Weights of a small transformer language model.
Size: MLP 1024 SwiGLU, vocabulary 1285, 14M parameters.
Architecture: RMSNorm before each block, rotary positions, no biases in attention or MLP, tied embeddings, capped logits.
Training: a variant of Adam for these matrices, 229M tokens, 7451 steps.
MLP neurons of a small language model. Each row is named by its layer, matrix (gate and up: input weights) and neuron, and shows model dimensions 32-223. Each number is 128 + 24 x the weight over its row's rms, rounded and kept within 0 to 255. Numbers have three digits each. A neuron's up and down rows have the sign that makes its largest values positive.
After each neuron's rows, "fires on" lists the tokens most often at its 100 highest values on Wikipedia text that the model never trained on. A number after a token or word is its count.

L5.gate186:159104164097146097099111123143132142116172140117124109159149116144170104100112105150089092145113115131051163113140144097112124146088101138133121123106142161129153146125099094107128117111104119151164155163136153148056127114113101123115129104081121100167121152150118089165141167117137156168091073114148122088139098098133104132149100156135144157130146129153143077131105140108133130136156144118124126136128127172145101121176128089120131104132113163097135141133119133138145128101136110161112132126134133168108124136105108098123140119101101163183117107124124139099111102156134139161
L5.up186:139069120148119125171111162126089098196128116160150129161123160134171127132134119137090164128121108146162134116135131175112165143159112134136127129112124088136129111124111122091136132129135132121124124150138127050133116158154121164108152151159150151113125140158184173114167116109139114116135161125143090122127102132100146100122149132134150112108166120092067149116088116177108129129113132114130123145124132123145146193102059168138124103130133132148110074120146130128159096151142133122092141138077114140127148159156143107110155137144132155086159140126155158149124116121138141158
fires on: "os" 45, "us" 29, "cl" 14, "il" 5

L10.gate398:126101117089143101146117132100111138132121132134124091103077105131165118116152139126147143126111126129109158135144156101126083081149108123102097088135137152188095133147173082125114156127114132101113142114150082138131125123121104146127172158103120120110140151131114115146160101095136139150129157137112126173154138167140126128114156123081126158119098120160148107151129088093097134093128113127102126118094115149144117089110132144157143148143115120093120121172093069121166127142129100112147129174137150140114141116144146110130082147105113119121142105137095143173163146115115144123
L10.up398:139157113132069085103095149075166101142146089146131130111121135146127124161169139099105149121102150114091120097144183156111123134132124140147171106134154136117146118082123159147083132104118149135082141119066124110150096139131103124138088105146134142078127118161139119125133108111087124110122113156131126119131109148086160115118134092141095133093145167086118127105099108120156128148125135158128159141170131095099105095164150155145157128152114128094122090126134097065109109163123122076129093100157128090128124136170145135133134132121115099152195147126139105134119122108128150125
fires on: "ated" 15, "ating" 13, "ing" 11, "w" 6, "ed" 5, "ent" 5

L2.gate417:124124175112126108137129126133126141131120146158130126121160127105110106108082132157136127142171102115167130139150160140129125144113093130117151105154118155152140119123148158106142170112094155129102066156152133126103117107126147120127141151125131110139161158160148153146145092158130046155101128115140102112137128140143099134137142107136125159135133164085150101142117124130127117140115096105114150157101148130114141113149077102107109117129117152152089136151131120109103139148069132109121123148134166093155102135189123162120102157109078097100131165129115137199110109076084138103
L2.up417:134140159104096132150113118150066129119187109142138142113142121134136137119149129126132078179133124111143107156113144164128137175084114126141147112151099140146142139133155120132140086142114132126118104126145132192152109139123140130099116151112150141151112108131169099120120164133127155144123108110109132123147127119099163113177141159169164156107145176157172139127131100143119140122083109120125132176133122103091135146112097135108172138151154122165121182142113096063136134149082114075137128132110121103149135181118142155107128101131132142121148106077141144141098115155100137169
fires on: " after" 33, "fter" 29, "sh" 12, "uring" 11, " during" 8, "st" 4

L10.gate265:113108125109127141200156146107130123135151140082126135130141131129146164102160102167149097125134113149154092124104143156159185133164112160130108092131119149122158125161118097128131162139077090158125114169128151147092136112114091100132152129142118142156120116127092135158079120092156092119110123145090144123125148124103124089138139165134137108155138072123100097170122106163171142145103121129111110109122116147126103151128140185130143072151120164098106153146070134124132135133181104147141135150131132133116137115126112119116122128143134139078108161084156140134103103191138117163
L10.up265:144114099145114138121115147132090099096115123097158132118120121133120105072127116172118164146112106154147068138155178149110122131176131111104117138097150125107136096142132116137111072122138134110149098115142147166153172184137145140117134185132165119114135125175176126129078139146091112151130167135144120091145146161107119110146115106143133149148180113105122119144126096137142134106151142121129133106112132138140130139096123141107156144153144112101123109134134157101115147143138138115138068095111123124109155099124160136139104131133134136109085122121101132140142142118119092143
fires on: "es" 24, "on" 8, "in" 7, "us" 6, "as" 6, "s" 6

L5.gate439:157129123113118130112119125162112126119111146133140157141146122105117125154144182113085118131105091130123089166107146103128107166125124192149130143142090102167130107183122133168118122118114134154123110123144145117105161100079081124175142102100138087160173142075109143150141118134150094145137164110137135126165120137115122127146123096165143156103161127110108145085111132127145116134160119076132150143130120121106130148178138127081138138177108106106078091116139153135143128109102103098141133129106124130090139123175129060109180121138098153149153140119144134143139125110122074135
L5.up439:150063125127120131093145114133091103164130120121130118157129084146161118087169162105093124172087130142091109125151132096156100132142104169133074130124134081112177124107151105107125119114128151173119159158134148138108108114105120153129129128047113112122096110130100159173116138120116118130137122142163165152115126148148125160167133166094158123090126166088108138159154125096142133115128149130164121123098103124115115143169084128111140137156087120104140112107126130146126092137112105088127117139092153159150134126154131120113150133140117148142103109152109161125092132080155093071
fires on: "ir" 51, "ens" 10, "os" 8, "ome" 6, "ouse" 5, "ail" 4

L2.gate250:123097197118124144096152105117148123132126122121134155162141152145136152106136144088124125162115125095099146141107089109142105127119128121122118117112116133147082149166114166120154115099103171151113140114137123125144138106126099107157106090077133067109134160104115084126132141128120122109098132115151087130084135136123108115163146152132121125119079118106108179162121131124134153126136142137121155115132120137154104090169127125146118093105122119103127128141064128170105098106102145142074113129104146152085076130133160119170126146136114102142122121109144139159134142089123164134
L2.up250:118121152143137108122095127131133130089117128084112095122119142115100095099106136147122118175141108124130093109080125136102134100132080131146132073181109141125117149132109131101196112149160153125117158158140161147103131113158111150125099136137082114167149091134114140130158137127113140147102162093130136115116120097118134136113123141101145140140130129133124123151160146167141093139181107145085137147070065136132093143124129083108146116155110124134143151118103133126130124153120132119122085105077119128110120141154150161143142151143124115116122162111146095130124142100121147111
fires on: "on" 17, "-" 17, " after" 17, "1" 13, "le" 9

L9.gate991:115097093119154160166107132089147128131147094112166104143124145147077105137183104144149093108118083136113099174133135128129166126134098125126123106133156123133119129152115143101130090103084148099104113142142132125111133145120133114130161132146142140174139101166138133119140139100128135104167140122188073111125138133126126083105116145125133173138135091118124114117132135136127147114098170167131188147125147166135100139119112147142084107077105135142127128144138092117185141139131130122142081150144080090126160113122148104138128203098099111112110117128099132103100097134111128130
L9.up991:117057068192140111073156095132149113098134092076134165108133122130112142169112155173101149121131129108169123127092098116121161132162131151162124160133158105161085128132155144125158100164151142150097122110143126112137127116130096126129144136162116140164134134131155130096161122134109105110136153135145144126120134161142090137131148088140138140106139107112126123096131150117107157131083114144119135122137111105165145141121084105180118116121124126098111131155145118094104130105134101123128134145116076115118124130120151132131099103140116110084153120149144134095104105132115089087
fires on: " Rep" 20, "es" 16, " Ass" 12, "ight" 8, "–19" 7, "les" 7

L2.gate756:142175184100170131103135132138091107099079128137098161127170126131128117115171167118097161132133108127079134146127115115133086109118159135129135144128098140157140162130124153128149144126149154138118141115148138149117135104158130152102117131143113097124111138161162118164097157154164133163142192128171112107160152107117107174152131127154091130095148127104112110139150085133088153110158122161111145130138140158100160154114123157134102096163125111117108103126115137100132086086094153123135155137124160125112120181140158174161135115122105144168135107138104105115137137142166103106
L2.up756:134121121135136107150133113158111112111121120126171121124119124139113112120099127139120120159119090141129124119141101134063128153118116152201113140138125099160142152101154118114140119083137154106111135105126049151117101135156128131106131177170126126100162120148156116176096107125100157150146123138129153106167115147108134108107131096143130103126127146132131086151132139095098149125130122131113102092152103147127155124154143163119137081147142102111143138086165099108122135136111071108123136089128116144147136188114141131139173171167155140150111087171101132142068139143143156069
fires on: " 3" 69, " −" 16, " +" 6

L5.gate87:137135125144140108127138116175103129116122135141121124145137096133170169141153092156065168145077121125124095126118168136124154163129109133126129152135163108125136130134116147113118192086163115139134090140143113122076150124136132115132135138109140127143137123147099169135156119111169137149135137125152138126186096170109145104138134118121132107164127169091102106116089167133104143123164126117111089132107136161076113125125151075144137108155115135138153109103132117147148087123147095164068137143087128195132135120160131086104127149114124146117163118166139138130121122087138101135
L5.up87:138101132142118108120131129141114130148140100144089084117131124118160140144120124123111183121130148177114093113113121098123143128152151164143098145125105155082146094119147088088149123064167122105154127175155121106111076158110096157100109144119153114112118177164165133124136122087161139126075157123080119129124109144141134098165146111131082129146137160098076119139113095098101115157181140129147106141136091152110079137134112094115134089145123116142100126108125124116124139192150149129104154111082159174158136164152134180123113104128134166104110110154135175099126116110119152125
fires on: "os" 97

L2.gate850:195148130113102111166097095106090128133129143150078131140157132093135154108109085167141113099162107124142108105121101114131124112145163132098158175149140135135114120120150161142147095116177167138143148158092103110115117176125140182118130122144110120088149125170110085141110136140117142106138119136113149114174151100060105122075142129130158147150133143143125109115113125115120131083115115161123122151130158127124128134130118128149119121133143162180177136123114083098135117135100107164100146142121111094108144120101130109154121111132121118171130120156177115145110154061173142121
L2.up850:148130110136111103135123096165125133081112165136138148153135123127114149133117123147125152159140109087136052089130140123087145125088125117166139154175081098152116145114131157094104116120146138087108105135128089130137090126112130141119126151146176094134102153144131113138135156128102163130124128135150144128117139127140137123108170104163158141098165111127078135141093115110115118127159131162158130128141114117130127138135131211119087104086140149130099156088137084162119120127124079142179128137135128139153094154079158130137128137144117090126139160184132114140109118084145163131
fires on: " 3" 58, " Bar" 27, " Mc" 9, " Th" 5

L4.gate168:139094157112127150084100157132124119095129151154156137132121132127101110101157137135107133149116095145130089152116108156144126139154134124091121121098109127119085126139134112106117173060113156127091116145154109138121123146132112093148135144137146117144148122125110082130146149117148102102120105084132106134103136102118114073159127074125143145150150127144132146129181130148128096122139125119156148104113135129182128114137122119137115097139126172152091121101142101134069142091076118140140135108141150136125113118138182101104117132073161134092179123105109127131143140095096118126
L4.up168:128136134151091135126125116159124128140159102091173099161147154158129158132129151119099116130145129140152110108120123147102126134164103174116117129131124109142131153146113121118109143116132142096155081135155127109121103093093149105132125145097151131141103119161119146088098148127116169152129137088083134112096154143122133113124113143132141143136144136158136137180143124124134114130157098161152114181072120104157169120149123121124151117135123103120129165117160134110085130177148113088072092082168104164137176135142126160095110099135117069106175143120109141126138116112098186163
fires on: " after" 55, " when" 28, " before" 14

L2.gate533:192093115129076113133165100138161136166118144138152136133119118135129086115128154171149098109145039138149127112140132125094166178136132136149123135125136114124147166135076145126150104118138128133117165128102118142117115110133125143190135080101127123150113144114076169141118064130135140119123152198100111143150117118159137155129141090081139139117129140124097142136137157068129154135147122123140149148134115142147141120141118154084150134153141155133109081148113109099107123133158139134160119094121117169122119142157115127178128087119182081125107094119128122129127149099118142126
L2.up533:144144114161165159116152117117142114119095126151116093076136121147132150132134154104069121123130137181078157122105103149096145067146143116128121174139076140169177147132155134113161135112177126156131103124132100138131094141144080128151114097122114148126071154128119146145111138100124132162122107151144150150122108189154158130113171145108105130134120097137107081140161126117086117112128146129132133132147085135110158124167093114150097115123149141102076114136143156098148139155125099175159075112109113147104144115154083121134107136129145110144104140143124135116144136119161123144
fires on: " f" 78, " 6" 16

L5.gate120:130140076122120071181128135151125076146112146110103100144149134133205152125132071128092133153105094135123116119138174114092119141113108139139084123127112134118116139139132126116117126139101158135104122158125175107079120155128135127133141108093118107116153106135139093123135118172126124153147128127143130126195136107113126126100089102114104096116119160113112116102122095114147136106123088142072179105142140118151175109150131075089136132117123116112126135126127104113166103147159120147131124120177147161205140083156117105136117141132111126187098118136167128108115155130139147136
L5.up120:120111073128118078130113122132144114158115148107128144087143136135166136143089095152080138131144162127124094130162141099109097121126180131123089110166109149138155111135169133146113134174112167094113093157095137123134113146147146152141147117145079111133144137061141113114098091159128114134133141113125110154162155128109173175152103134141089112136087149112151146126114120121111165100137080147122119125147176064100123145147144091106128150101129145107133159084110098089130141139156136124136081129164149125138092106127121116178121119154135110149114110138107113090147137126177133158
fires on: "w" 35, " 3" 18, " 4" 18, "ation" 7, "#" 5, "u" 4

L9.gate522:112086123088123134112170156139152098117160135131098152142110101143138117091153076152124099148157082157125107099135115145148129156161126147113166143137133139100171106187079113090109108092121144128082119152100150165085201165126094095118109152124104113160111131137091135180155131099139152109120126108148130157111107103132103123152124151108116111132133132131139117145127123096143096127115139108169128113101093169105108151128129116115109110156114113150128133178091114112141106110143144183140125135103116157136156117159133112142140145129113121109092151118133128179089097148092126152
L9.up522:105126084138142148130136160139123100049161117093111168105106145144115153118130113123154081153160142181146127101128180128128182150135143123127119157110131110120133153137121086161139084148154134086126127138126103116144105160082166116136106150142138136147115142163161176108132100090094125160132115140174135153131087125140122184137135115164110158119092093107108135137098116148126148083107152168160103127138159126130125128135129133146151088127117138141158137103156177106116147088118118133148124158121102164107114163134155119116111132134156145111108074160119138145108115123172137123
fires on: "er" 20, "in" 14, "an" 12, "on" 7, "ich" 4

L2.gate724:137140125128146150156160077118143154125153148128114071114129121135118109138159126153115113131134132140159135114137111118112138109129150187143127089118134110076155137135146095113160162098094114155095185124129113150115157119110147126149169142138098130118130150163109164134167141093072128108140079119163105123123120140159106184089096149151143090117102120109113177142143079075132146122100120177164118120156154143163149139136166094134179144117113126158150084128108111125149148151105108122140137134065155128168114169121148125131106141102151177132123131112130139117118163102138127111
L2.up724:151121187130107122077105118150146119134122125134141095109115161137142113133097102131164097121090142103169137114109117134113093148122114149101141146131133114134107106163169129141119124141097151099156143120122180129141133102077140179133133103131132097154107135119176125150111147139124119106151114113147126121143133101126092114157129133088083107138145161124147139146115144170144125098098110084066145202142073133125120081123167150126130128132135173132111134120208110140146106131128100144120145135140118117122165098093140102169130156149096088147140127135133123156137098154132136149
fires on: "ent" 36, "ia" 22, "en" 21, "ient" 4, "al" 4

L7.gate905:102148129160096099134204152129134121139118163148134146121115124152114106120174155160061130154141099133138120123160139133146120129141088142079120109101176119099136169177116159132125146181146129172100121125129158134095155109119159133094118120191144140148108148142074137137081126118107110101159153058178087113092131151134139137144170154134119147107157121141159095136138144101147160119137114120162109130163130125082111132098134121096128108125119111153133068139150133109139146123145143128114147120128121147109124112140139114150106125107143138137148140120091120136121103123146122147
L7.up905:162078135142107124146185107102126111170126149105091184152166106123148077133142137167140151122125104167175113143153135096153114157099116152138145127119144113149141149125113133145149156142111107126150128159143195196102114165129156097113116148144147109161137122081130096139123109148113114100131122134130112162124128114171107163149111147109127160120143121128172136085113108112133163184159162100144116141142167136133158126125093165096165136163133104139097119116127171132138143116138133078109123116113138142120132135126095128114101158128114136136147115138116092198082137134088127078
fires on: "ing" 22, "ed" 17, "an" 15, "ear" 9, "es" 8

L2.gate115:152113160121142081115106134162150108135162132125124162133142123133102124098136079172109102161189094127135153155098142074118174102093118151104135094093113153131114179149091130145183133107092125138097164140139145121158158106108132131121127108109121117137083100109158133140148119150107160152112152086131104158074170109158079122107113109083122129141114116138103146128137178120118120157151111147155125099124121143089142092173141119099136135156099127108155094178135135140163133128163094167135139115110162085124127097155096104161132133073132117156115151115149157145141146106142141159
L2.up115:122166130093124106101098170132123134105156129140114148118118150130148145111095111121098081127129119176139164141139117165118131116101130126083150146097103147114160145146131092133161131105109169124169127138137160102152125143120155119079150141082114191120137097126163142096126142151123146159149112085141145130090176102102087089096094107103107130081115129145111145141152104155179128149158172109146129137140141124101147115105133149091133117131124092113124088138161145093169144135123105128146172106108159093119117124128144105154154110140149151143121149101134122127144178125152082140
fires on: "enn" 50, "iet" 22, "enc" 7, "ric" 7, "iss" 4

L4.gate968:165104094115145161127146133142129131117133150147104123136082136156095145151125125135123113141188088134119104109109128113110158110170127157083099168181164117137144152143081144121121126102132084144150125101098107154142114175126106129136188100105127141157120141141144101135154123104117140130143134124134145153155101163166123165096198136119098165153097111171113086121099138114149126122086139119146152146152084170132097115141130121120134115141106122104082108136100126094091104101155118133173117151095130145134147093104121121137123132098155118126109104147100098126089100129116099114
L4.up968:144112059122163107090096110111114143159151117149116131130115120123128143145112127162114127141130123110171100115116102134117144131178116164112092099143101142135128125165127151134152111138151136145160143124115097121142114153117124137156162129112123144101124131107155149147109165118152121135113112144129147152113128171129142155144149118084097166150111107127148160135107140124147139130082133163127166154153082099144129175158118124111106154133088117144113127169125150112142095119127125105118104177119130142071162108088143155141118157098156127128157121150114096137104131093134109120
fires on: " f" 81, "m" 18

L2.gate825:139109118105110151146200100118149160164179119115153127137149123154150139145116086142136149113122092161121147139102140128133114130132129127106133153119196100182127122111101128114090111101113157119125091118141129166119090132114113086164152089123125149116132125124124138101096104126159132117133153182123138147132098148117119090135172132155128124133094141111095079127173085096113125146161126171148119112148132112119131121125099134153088119141154089092129102121157106107119085179172101100151115167148114150135097123152095158122122119173129120100101160130159144102131161124143131137
L2.up825:130138128129146121136158118136128182074113161121160175151112126088134129117166120088161145166125113107098116102114110141165144136137134127151115133085116103120071118103166158133139106137152137105155088120118187119144104121109128136131139145096115127120109138176126108099138118154117134085119119132126120152180165106130143150181154111106110128094142085166143116167112117085142114138125127101124127148123142132154153094129141131135130146111138116118104126096113135121167123128121099099129105112164119168112095135135131139084117075145168149129147131150142139112140072099082125080
fires on: "ic" 68, "e" 18, "pe" 6, "o" 4

L5.gate170:128123132126108118151139142087128112144143127130144107109099125137130115120132083134147063129123167130117149170163152141126159155125131137183115126097138064100117130177147086127121127157111095145121165147144096144159146169142139115113111132106102128103167165109124119073170142163152106127149170171103165138141134128148192084130104172122094127135127131153142178124102107158140121138075129142121136081081116152158107151139112117142143158121113120104155136154085142137127138102155090117130111131122109106118111107083147089142102132123088081136135151101124124141116130154192113114
L5.up170:129135164138160137144114135133176135172149085124149076086137164117115128154131118134154094115114160166128176165122173115106137102120143141131142125114144111115126131147139117167136141169124114136123122132091120115141139081099107135165111139101154101111107160192136126109141133110124090116146114113144139091100143115175140140095111157101108123120113049135183154185138146134131110139084163155124093116159151136122097127116153123103125107122096114115156111144166085115163102087093139096131126113135107110132102161125127106134131125126116139090158087152110122096129118114140127113
fires on: "ction" 32, "ult" 26, "out" 7, "ject" 4, "ublic" 4

L9.gate94:172147167117122151132107109178150134119136113165128143165179092146124135115103071150180145144158080109148094136165155159168094082122121113104137091098096173121110113147089116160104133078129136117125075142104135114113142129132148174119115101130181110116092154111140102118144155095171187131128130111110112137110142090174110092131104127114156118130128087130159118143154121104089122140121121107158149142132106131127174131148144131131127105137090135153061072114150118098144118148100100105138117148150116153124108139136117112150145138110144101116120127108117079182113116146113150137
L9.up94:090144125121115150126116122108109133070153109168094116137149135118090165173147116144099122131096096138103105122094136073092104157110145131110102122104148147122139156148136115099089107136118129082130130105150148135117128140125159108095136147109155091133108186124136147108132153114115147122122101150127062089127096141168093116149102115145128123159108117139142153154112117156156136136093117188132147156120114084132137121141150110162158121164137116108181070143151090117126165110162145133154132162134121102141160110137115131112101117135145147137117171115129136176132123100101148129
fires on: " would" 25, " not" 25, " can" 13, "ould" 13, "ill" 8

L2.gate208:163150136126115092124128088176141119124083146154115131139164148152127128105138109138102144153131082109112123129164119104080136095098130144182113104151078117118131181116132143143138118148165171107087164148136101161112093137116104147143154105082105114104126173140144110163120110170129127132146135161146149152173143135135092135104161096114134099136156138115142101153096126095112148118141068128109183085121124134143157142155134132115165102174124162136109143110111130097145102148116102142127106112151120107111131158121148111144126112144150127159113083163091160130098101086159118106
L2.up208:150170121130149078157138112150127130140104144148115115141162135149148149122119108127092153131134113104124133103157095108114148103077177147153106124140088112137131164110144121124109109154148190121106148135133065149088065143143144126116147091084108133095135143127154103153086116160129131132129121163130122161179161115113121167115146106122140123110145140160130135171114109101098156102151094135087141099136119134135163153166123152099144145168149137100100131100147104098129101132135093148107111087174118110124117137113160120150126100166145121159121081163096155107106100103168114119
fires on: " 4" 51, " 3" 49

L4.gate696:163084114117082068102131118102132149104112140123169126139141126087132118155116106140132079122165098115130144142150092111137176138097113165060112145144083146160107103171101148146163123103093132153145106117125071137105114134132160120161139091126121099113154150093120129123159138129106126123122127152109141153129102118137135127167180126092161148160141129166105117111130129098105150124135124088113137148149102158121163152098144133115162125106126138082095159145142092113111082141162130122120122165115129113149120102122157107109148149141161114104108147128136110134114142155101125120
L4.up696:160096132148130103090122141150160174124132134120122125123119121162141092134103128193087108172108115140118101113148130126134158120118100135147103132147115131149137093167134164090162099092136121148120157122154115106102111092138093149166101138108127129119156111122117107127110109155134144107157119091134110139104153099097148113116141171110124135165113124102137120143130142160097135179164093145164155126124111133172128134147132118114123139154115134125069122156094121092138129145107132141143143148120141131133133114136093136129132141115152096115103149154096122156132151139152176145
fires on: " f" 100

L2.gate796:131184155125111120097165108209133079129189138152150094158140166078144125163151157170129152093130112066145134141102126136176101144112100091115151116154108127092136114139148160139158198136159089138142159140146124095086126133138116120102135104169108125139105117126141131133129119132156107126137158117164141120120144100132134129117164160122075109114127105135099095149145164121079138128113102124093110106136123106113152111118120100104083117116137171132123101143137128149157148108136118099171169120107139145119157128093064113134136140154083183138131102140112107131146119116127103089
L2.up796:143126154135100133125115126152159093103152145128148125135115116134146099111117086107125151200134101102101105126161109085118144143120115127115149153128148115164161099148131125156108106117153115129176160088157165153092093139145136110123140098094143162125167155134128091155113125155164126117117107087153120174127133098085162125156106085119091133115146157145142104167141092155114147108115140131117137149120193138176162164105119100134163149138129111085168108161129100128117113170117124168143156134169126085126163163156111146125145090159123140168107100076109094101094101116140138107
fires on: "l" 24, "velop" 15, "ew" 12, "tern" 10, "ect" 8, "act" 7

L7.gate612:106125140140097104169173118177190134119195154152149124083124133135091149109160106148109138149155089087133133120154141145138106165126147138089135129106119169145120094156101106137134103163152107137127103107103147142128135113088139164165117134145168106160099131158137156123115133125114105144147104095137161115128099126133112145167149136108113104105148115139148113151148164092081113123131099092147152108162103090129136169143130109135116091086096132111131106174143135124120122097115125168129128148178139127140116108126135130174123111093129097102174138146123083139115130101115117142
L7.up612:142136133100099164169184091152152088110113101134127163116135129169127135106140128147110126130083105106136159132172148161117104137170143153113121135150120159101163121122096104133143163111125148148121143117153168140097134135133098161141163100149058102117168094126130146118116134147132100175142108137129145120151110109150101132102153147097085161114125157140147113094127102101149127179130145127090158124156096159098141131111139144084145155124161130136111127152135154136140100146054164112176100114134161114155093141134131135136126153125111185138148134088126112130098139137112144130
fires on: "ing" 32, "on" 17, "per" 12, ":" 8, "es" 6, "h" 4

L7.gate852:185110187108131098095140130146108111106158126089151137138171096148118122091126144142126135119130090142125125173100156169143132094088089141138127128091127129113135085126133130149098147134049115100117110153121117140121193156132068124125126115131153127175112117145132101144145108132128113173113114119167140089138150128126109074138095097100124118172133160134134118164121133134141146164174142121110120102124105115126079109119104101119121084145124152105102149127107118175156120098140126144141139105125140123126177138147117120098115163129131147159134126101120112137097106155100139146
L7.up852:173109141122150092088137127153103124103137103110131187169123137123146103108148153141134114163126116127105138168165152118157134095154121126147157163096134139105126172140134145105130135124124153126095133094139151127136149162146112145149086103131150116117095123124158126141173125162089145114154150130106134148126145135110106110126121135114118107209151122105121140154115120097171103123153116130129110103111185109208090129156111152180128141130146152173163149114117106131126136119101134123127091116125144121080124129148155105114124135148166136164114113123160131137158083109104136133
fires on: "n" 64, "as" 24, "es" 4

L4.gate378:153136166097126086129149122138096137125121159155098118130168100132170170127100155093123097091169146103090107104116114128112110108162138160129086136124132147157119103156137129130110139144108156123127123128133105142078124157123095124118148147134117112117128153110158096167117130168066111139157141139157118093156166123102125136086126141107166124142142159088138173124099111129095131114132087111109158117103173150163117115172160145086097101151127115098156148105137120144132142140123127144121102106161090126118090139142184103151132121156124145156154105108096167128104084146162150124
L4.up378:130151135109105098154155105166133123113117151155150117097154131133162139118106156140136128118139130129139131098158123099101129097148152125141103082143088140123072158126139113143128149145136141081136166154130084159089089161110108166111146129129109158135166170136126111150132089146120100127140127133133114107181149111106098120096134145089140133102131150111130135076124118079115143129109113151108178130131149137148122120176147151087120117167122146100159143115117138145136129136127090133134108122174087110107093180147165091165124149139157148148144104131090162153126114109163129118
fires on: " 4" 30, " 7" 23, " 5" 22, " 9" 11, " 8" 9, " 6" 5

L2.gate370:098134111146136140150137151123129163127182153118099137108156079126070129107102088133098105162146100152151123114088168112163105089146106171142104091143139108137070128124065094173110134152111122088140088143124145140135158127139103126137132115122137127137128125131126114126147124143114117151107151130145145133152142144160111147147152160166118128161129133113116097138128101144166103110144113128103132109107132067145166058156133123139115107150131102107092150125134108105153109150147137134166158117132112146142171117176097128147108139151139159140106147139116098132117180140144087117
L2.up370:176127136093129134118145105142142118150155130136146115151132125112131143113102121099137133145126108104123084153107071108172185113137131096120119097068141103154123101116149094156133086088137139124141094098118126132134110113148118146156131081116105161087137116087120105120087139127086137085085109161085123113177148130109138132127093138144137171086160099136119127094087100106135082112124114115108142117154145156163156121125117149141130127094119110108121105121128126131130123169147115122063161139126160132125111131108146119140175141138119114117178138115112114121134139112103134130
fires on: "ic" 34, "ice" 17, "ics" 11, "pe" 8, "V" 7

L2.gate631:122133143134128130130143177148100167118145096119123125128106096138101180148097125177125135147104117168117059130114161151131166113161122125149141119105138110120153151126130144124111130108140118135107091148116143164115110137119123090138118126150166078124106146140131116171130124107099153138100131120141114150145133162152141084149125119116140132144121172112134068162116145174136107152122120170105124155109102182107072139132093095126106092149138197100105100097117134124131194181167118118113139124138122175153164144164095097117123143134134169110103109126137172102106140125146158160
L2.up631:130139126072144111134104128093086156133131137108109139144118090158139146106104136109116134159100138163112154117126132134097148083109140161119085126097165106136121109141122105115078158102166101149083148148133147128135117108159110118122115110153115109115109158159099147118130124097132140131098145160140117143100123110128106147148164087115135094150116138148059154140090170128160088147170118084139119077131158139124140128114182103104139103136110118119099138152138124170099091091131146180104118143108143124112148121134098140102108116129132128097094129158131121133114091136124123144
fires on: "as" 64, "os" 32, "us" 4

L2.gate581:127123104163153108148094137117111155102133078190105138095124151129108071112138168201128121151078131165164131131113106109084118159138141185134106087125128124114142136127136148077150106124129154109116155163112106153136121102093133169102161120137090149136139139156145124113117129185131094089098105116097138143104114131143085116182162136092090109120109132106111147153103145099118124146155096157140141124164134140117144107112125161106113135139117140143132113123109129120157132138114089126129140160087123103144116112125136166146113159168116146142080130173135131143154117091120121113
L2.up581:148139169104109139099122142126144123133106119145175114147123127116169109135146131091111146102107125104103175150104099127128114150116104132114119101177103141095124137202137127110164135100148161134126148132114122156107124120112123141131169196140142094143140126134171135124114163158113127103182124094158120123131135117096093142113138127159111153120143099128102134094098156155101107114111115114133141150129154152153108125137119119129146134113146162129149140125127136118123103120089111116132109127121098083122149121131102148154129147091106076070126139098164164131135115109122146158
fires on: " ar" 77, "ia" 5, "ient" 4

L5.gate559:169110085137103144170137162138123149130173118132102139149154113127130144116136091200098152157090120140150131111131144138137133117157080169097154111103143157113119148140075158099131128113154116120130143169132155113128166136097134145136159146132126160177123133161095135163147177103139140132115138118171123138144082150105142123118112128126101153150145086155107125137107121149091134142129092131134112135094077120135104168121089093137137106104095106126141095122134124150156109164114110154128201151112130161126162088124103091106103144095085099170123130124137086110110165155161132157
L5.up559:140138173104117083193165150151137119159128093104117060148106136179160147133147124101097147142123146119070137125116153160080139169137160149111083132110112155114113139161121118105152129123162156181160162157120117120130105115131118145158121123080118119080080119142143143143162136114128107134127136140107151130129094089117148091125114141164121128133162123132099150137143089157108130137110099112126149112113104147175134123135138096144159136149129073079150110113106157058107128142103129162114121116123150144125144128101162148140121104155135114138149158123154139125142136113150151102
fires on: "is" 77, "us" 17, "os" 6

L9.gate901:119152153085125158167142151102136161152137133146100106148137105120170147128151090127149135121118132114104110109149092106122084064161078106087128129115147135133133164160133107170090114124123115172107122126117119102114128088103101104166196116103110184142139164127131147129126117123089160115116151122120150105144148150148154119128117141108098101088099146140112116134111133107113160159145138079096130116138100146119106087147123151131111139153120097096120183150164118117137130115148126136109125121150078112064128121109093107154140128134108148154153131101100138163143100103112127147
L9.up901:135157115160109129121134109125104143176167134186138126108156108139152137111214185097139145125110156139140141100152147089123096142104111109100195109163094130155114135089095133147117148166149089133114122149100143132112065108115140101139124095148129134145140147156174087105074124110180114104141159124093148117139112119134141106130130121175153137119118136131113132142139151117087153139121138149117119107134102163084151128093119168109108135144131120151095133149108151169132126144186121114116146108149128104137124154121097124163139105139118116126123137168061101124110087102142139088
fires on: " bu" 25, "u" 12, "ished" 5, "ed" 5, "ing" 5, "z" 5